MLP neurons of a small language model. Each row is named by its layer, matrix (gate and up: input weights; down: output weights) and neuron, and shows model dimensions 0-191. Each number is 128 + 24 x the weight over its row's rms, rounded and kept within 0 to 255. Numbers have three digits each. A neuron's up and down rows have the sign that makes its largest values positive.
After each neuron's rows, "fires on" lists the tokens most often at its 100 highest values on Wikipedia text that the model never trained on. A number after a token or word is its count.

L4.gate86:151130119125111109126125133143123142175141139088092123130158129120176100116110136178131141085165135111180146184128134114150128137153122119146148143073177147119135167109108124126169133104123138149139079107199128131132145133080147134133077120164119112120123167106126118080137165139092124160156089079134088093142116143143108121145098163144117126132172128121119126099166149134108126096116095132121148104088148124108095094084122113145110166110141155110064107128131122141104104150096136157140163104149129100126171118167131126126122130113126120133131144130117108145117158136126143104
L4.up86:118123176134088140089081126145134111149163132119124130133161136144162148168126124119104094096102084117114158171071156174104150142150126163093140123103134145142165129170141121158139151150106144106153130130110153112133107128098054142100091098158129116120138108140156102138105125110134094113110144108120165127085112131112108129120097139126157109154139148136136143129128140141099090095109121113136187133143136173096119131100119189156143156159133121158153151080112091166105166126111129117124124109126146094173152094120128148112146136111121154131111098112082090137123142127137115142
L4.down86:115115099148178101145108140121117131092103105132107165144104140124109116137155162106111147134124158114097141121086132133130136129089132132104151170149137138134132115116102141083150129129126128157112133113118128180131132168104106128113126160165159158082119128057103079166150144119151113146151140137166138115144121146104111144146130116129131118163134111124119069150137133097152147180172082118104073102134124151151121139123168169131127126115161079099113165120079187136129109095145135126104120149121135146153092140074153130106164099146132144122113142099140141139112161146116092154
fires on: "K" 16, "S" 14, "g" 10, "A" 8, "ar" 5

L3.gate271:134133104137133109124143151129168120164134133159113167106125142147155132148147124153097148087104119098151153152155176122109131132113134138162122146131143106110074168118120077139078132133135122139113155133093155093108151145140169094136110119146133102115130161116116109140153140119122128127145119138163106162108153122102165123101119136145137115123090127152156127134115093163176137092109098092131133150145134106151091108124151120181127134131128136107120128113134157138148082155140174125110138095154236148124151137102130143134124193165145145130175107144108116135125114076162105120
L3.up271:134132127159127118146104118117135124164155175179129092106116112113094140078142137113119064148145158108127133160133145099151095108115107116121136112131167121147099142155127204151136164174123126134143092107147103146129168078131136130126132128105153128074140119120118166142130139110112166186128120126104127131105132096142125156162124117131165129132132120185131093095115123123113097151132142174111102116096105125121090127163141118085085113139094109108141118127086157130114155108126129122111138101120144147137142124124159089148109139124061074145108122118109086137131100105099147109
L3.down271:154164116129125097111086113136122135132084155146133096128113114143156110124118121084124133122159090199105103116130154127099149133139137144144123135116156148164130140143114108156121118129111150140157158080125126099110145129173114153159100091120103104084121133117112094162144171200132094137149101138125141161131151126119155099106095147128118099143082128125150149121114119091124126126131148103154135150103152137121115128141119154074170125151071176145106128129145140146127165142088130116084182129129142121120135124113125153101117140163108106162192136113137143100128131077131155079
fires on: " out" 43, "st" 14, " over" 14, "M" 7, "se" 6, "ory" 5

L3.gate8:131114126142117156132110105166175178153092137119148099183130138128106114119135122125076145141137150102131121156132116172141148140138098103072113146157120083137118147090153117174157114160154154152125133112166131150080191108101158124143143138110142125119064106096144124097113136095149137142108152105137145139146104118062134099137125101118133092145096128146137084145107131150137139135085133169117150097171143146094159095144167135143117123111139103085143149133130104124133163125131141112129136083160128140115136124135116136106185103116095156091128119146109104134123117147150121162
L3.up8:133142096111105162093120137114112127109122160119126151079098106135134175166095059142137110157122117130136142163142116105122145143120112149154155121144125128150094110155109074159128172176096110106137130156116170124109109112142134133101130159172070162136130151097111124174147134095127156139155109111169127128147086125123135104097127168154155147129109104129133107081137106173114108107160122122122133095131165133121114169140136104119144120133103088151117150080142109108120150136144157125147153158105116093185116134139107098115145123164151125121068082155102128140114119149116134125
L3.down8:131090118150138119146118136128098145131131120140119105140107156130079154128146170177112124121099118107138143124139123085137141094168113156108175167109119140110107136144146106145151175114148113091130134154107113159122094124131161113125129143080131108151136132119132121113143125158103087143102150079195119117120109180129135084127109125114142137103066131162173098114114118103153134136114144126083112111143109113129139169123121067092132127151141125129103127115160119111110108129133122102115074129106128119139139149137158144106125153189184169116164115108158110111174133189117123140
fires on: "P" 30, "ok" 29, "ue" 22, "Z" 5, "H" 4

L3.gate380:132117120155073140117155177152142101152143135153140109136136073132128161138129097126116163105160123113131089076126127112095131143123135094105080130119152091142116148164160099116107072160131131123111155126169157111133135151137121149138144126138111106147101188131144132108134102132126098106118132153122156182158111137145150152121116089127139092119151110109075143121100133131131096150100153160139157157149083122108122092113117139136107144101071126116129127130121139091109153103112127162133147133109090116095109119140131131113142068095109138147145102094093114092082156102142181139
L3.up380:130127164173125141154146188154133128102089161179161125130129140116197152112124143134103116129183125089115077106173095116116118117131139173118107152131182141149089126140142136148142094154108130135066170135124152137152114102117113135118109142139115138105110142142119119145106149100132095113113118131142139095143125146136134164107122081140093083075112107129121113131107108165111122166102103122150139107132067142126127079108134144138111173090090142123110116139129113094104123087122126142119088075121116136101121114134104121147106097101112094131105116136130158148111114136106115117
L3.down380:145127126139171104145140098119096104121143171170133130187166149129184133104096125161099101074150126118118114102123090105139119124134137169166150129140112137110141132122123106134113130167087135130174156125114150090136118121119139148120129073185105164155114112143156112103157132145143143125126105131112122121165154133141131145134121137117129103091127129108110122148105124149094162168126116195125136141111117114156139102146139116183150125107105093120120103142162138136142125150117083166160151080119089137109122149139100116154115140147090116102121137155100143158112150165101056147
fires on: "s" 91, "es" 7

L3.gate195:131141129108122099164118110146122090113170098134163128105127113145122142137171151096096139106118154172123171119137177135101132149160107130121107101138116095129151130126132156091144138105154116097160117152132072119115173145124109130139117158139125121123161104164080164123128143123122124126100163158095143155125135096151149124112125151094113170136113088113151178120168092154152102111110101111121089139154130118136097185176126135096119158097113116162137135088166122135155147131119122126108153103116124103076140152160185115106132155085112116091130139138165108153097144164132121142
L3.up195:178155125115123145153119103089126097105133167097153156123115147112135156128140109150092082125139137124115110105069161124141130139132116139134147120127114130148139155152125158086102143111146123087126114157138120175129135055128133103122108131135056189101127134149143130127114082126164156158119147125072146109118156121134155102141124122127118130189139156142102127147161147115160150126133091167128124079162087118110117152117151163115166114125113131155108128111127112161139101151098118083092126094091125147072153121102110111118116137127086119124118152147144130115120092121109158139
L3.down195:103115105123106136112128137110154097149123118169107111161152141053143135131106135137162140127129123132172117131114112162154138151107151128128115149175099126117124136147135119140142114131119160160119110107101144135169136131118117105176135147122149144108132120129198118126151151104079077150132109133139133135127106075156113138122075102149156110113096178080082149148127096150148125128123107148121152103143105108138101127111079135125132117121121163116142211103138105133120129108137156108137118172095143111162126150174117137126100089186085113144136098098117142129121136167126153107
fires on: "t" 19, "le" 18, "n" 14, "st" 13, "ed" 9, "se" 7

L3.gate405:157130146125108181118133121118182148139091173108081137116141116141127170099102118135130161116145121113120120140153080155147132157138104125097119151104115080150119165123115150173139143071117156128109108180139110147134119149100167148153142142179107116128135182088137096107125096151109113102108151121106111162152080116091053128153138134130085141137149161091097126101114156105142117160147142102105134122149136134116170150153141111148133174108132152118142125121111137087130138137123141132133125163121140113094160106128114142104158121110132138102163155100104092140092120146103134138
L3.up405:102175121073107113106151133131131108108150106156132095127125143095107131114122122157163130129161130106102128070077139158097118142108121134119167128093165161143135107159125121152175153117127124118087110129115152157127128077148125188118114102174111115125144097109136139109178144125080124147140121123129165129140117164158142134110097083132123142154088123142083128112164112140143141140152115111142124136111127136100094121153115145063148100077095149170125147139131146122112149116130120090119127131085133151160118189103153119099145149163136152144151145113092133135092113142120124086
L3.down405:170104132110144100146135158092134135123135106123130092196142115146131126106122151128089137126159146138105120116138112160135128130138177135147151172173114113107127118157107093074136150135135111119131152079156150140132143126072102172100148100100103125119139125132096108169098151147126117117122129158137121132094123088135112125126117136127115146122158139195139096137131103165130118149102079090141142119115127176178124156113147152117122116167139099118136121108128101172168109151143165148094146142107099121147084164178128095098114146173142119166125111129137149112157160124168142139
fires on: " 4" 67, "P" 15, "U" 5

L3.gate506:174152112100151151135139112134132124114121144157148096133143174134155103135178172134136135122134155149144143140117134123180135121100109133100113126174124139159117156108177109129102108141144172095145142140104147131120119161101121082152160118108140099130116154105138105180153141123121132141172111103110136122187149146097117137104135177130151132154110088115118123111085152123180094101108130166115145132087096111171085142138146135107142111167154127107152122129118074170117130124082134142122137102095152131118153137136151100122106167136159097173163101139147152153112089119145126099
L3.up506:145126104126155113140131126084131135112146118070129125115143176147144097130140129093152121113157141129144099132136141140184137103118112150134140081182161133167088142102162156103120118130135177103123117129156134161108117139108165082121123138108141156118091132122154122139132145147149136187148131151123152157165139128093103134093148146137167125142107128096110110154059145091160109132112100148138168099120112148179130131112160082157164135129161155157158137151118101144094116115112147173095109115116133128089178163109110125140146125147092125132142098131127142158122089104132156133
L3.down506:124088161149124095130120127094148123165132125103156137132135124101131116137190162100139112069144143147119121153140141143121165144114120165154140129175132128096164133112148129123151113145117184135117109118158109111127139092113085093180178149100116166113115138117140085123129175135127142145159117062106154166149166160112100141136119162112123114127114159113106141144111132108134170125130134173114128097136114113109097139169139123140119117159158108079128162160123100142181124162098127111080106145125126131111147132152113177148087117150139110124137118149131113116095097110135177120
fires on: "ber" 38, " inter" 21, "ter" 14, " pre" 13, " Y" 9

L3.gate224:155092164139104106105156133114124125124134092170143126153172147122139149134104152135141132101170113129155099136082145150123121147135132125121140167124102086146091121151194118142152137124114142141158212093084125099139126118109125175153131132124191122155127155117139163114103142164151168206147169210114151112127120104098132123126117166163128132169132148148132138088142134091102128105132139136137157161164111108123143152141142130153137156119104129134136139124153135117121152131123117122119134151146118129115132129123090137131115147149086117075145145141114124143148153129166137143
L3.up224:115070132133126179142132154163124111141099139084138137117105153130115102154160131131109120130123140103089153145132110135108097100108157139062081127102165117102158167143145122124103123155146129118101110163200159128092123128166133134075096111117094146102164167156119086142084177124127099097103132118150133115119148139115121163115087102142134093100165105127122125143122133144162117133123140154130106101125134114097125130131154104119108138131151112126159115133147130131155109098156154150101173130142119171150084117109103109101117122130129149163115093117124164097109180124127091098
L3.down224:113156171122111147096115109095133158123143134158051147155122149125106140119120133071095157132136105117116092108117127157137164158143132140140127079124088124112122080109125110134130130100086081141144148078083111099174139145089104139143114120109140108155072141110129158089110112117116141144109137179099144156113113096117132110139120162103109118125131115156174167113111141085116096101147126116151135158152135130141106131142116171107169115123102140184135130116112129101120126139114064103144090150117087143139133092128115120085131126109118130108141159127131131160132099108146126097
fires on: "emb" 17, "es" 13, "ind" 10, " other" 10, "y" 10, "ren" 10

L4.gate198:151096094155122133093126088129092147126122122104064110079134121146140153127078141173111144113190144132128130076168144172077132144128124169122124148147142121126116148131124147106123124130107107098138098129140141118133135092149156086118176095142104127127125111158105170128105140153125127166111106124139128133107102151091134128143119128101130155122156153134062152081104107130129109154152144160108146130156132123124142106061085141109139131144134132153145133142140116126069132120115132112149154134115095118091173105105134175134141124118059109131161097099154148138098132113134130134
L4.up198:098105105114127116120096113152137170117116124167133194121130181145129136133161128146112116121134165109157117130183111176142125137173172161098110115102110127109098146124135125113114181090142131121122115160148170066140140129136147117101144146153108105033099116122105150133109125127145134105116115162114142151119126143179120151164162117105115150078102090173095103140123121109128094139138127141114139092108117116101098103127086110109108154136137130120084083131156123133160138123131141154122133132140122122137156128124169135169107137109145121151129112127165153119099157125146100102
L4.down198:138154124127112099091146187103146107149151097171109133171118113095150148136135142116124117174130086122106144109167138116082116155110126155111072144108129174103162140110157135127123115148106178084145130160159130155115106114145116158112134106134137159107084155106150116127136079144162109135117130134182167102139131103137133148160148109076144144159136105154154138131158104131125180073109094162117125104169153138139121117172169119113131121149141136141160137135126124097137108099109121114166158144118116101114098123151144121132130141122122098127103131092091114171097124163101132151
fires on: "t" 22, "es" 15, "oin" 10, "p" 9, "ing" 9, "$" 5

L3.gate377:153118147118127157084148113129150145076148129149139142151131090165102144113108136103100150133118138120153147139132186140152132104128157083091133182125104131170119157107138114149096143129151150142179087139126130143115139168088136087135136140147128156128181092152128121168175111124152146142126117136134106164102156115176168125135141151133185095166122126155141120120120115131130130114118085146165114114123104113145126105122131095127098101103147144139165155132121117147126146120142142118153128090144109132072162156104104154066144133122127168176139148141107141155126134116185137095
L3.up377:152135158129108145145091111111153123131122157127145154113124077141115148105176147089110146110137145110126141114109148089158168148113125092183119142145129143099114108134146122156108098121089140140155095124137146129114090131104136107093162114115102145134181159135092126134120111120124152149116077107133113150094132094126158133135171139121135093118097124154148133096148106100145139082121107151163093111113120127182121085132173132164128106112158153107155131108103103092188148158087116131141180136143159136094125135111135158087141124149085104115110120107132138138133122101123191094
L3.down377:191127147140093150157117117112134110167129137155118122115121110156139086091181139140149143096122134100092138160127129102126129169119090129129137160155123127119132086095158075136119107110135151155118096111136143140100147140123139140099120089137086123142117165136116079143117154128154139138125122137129122131137136178124148139114164124134151139107185127137117176166136104115109114081143096164138141159143062126139108144126111147172146145085135124073158156118158095127170141140107121104171138133146117118145113150140141170102144116154104131119161090148139156173105102125080108120
fires on: "ter" 45, "ight" 20, "an" 15, "-" 14, " inter" 5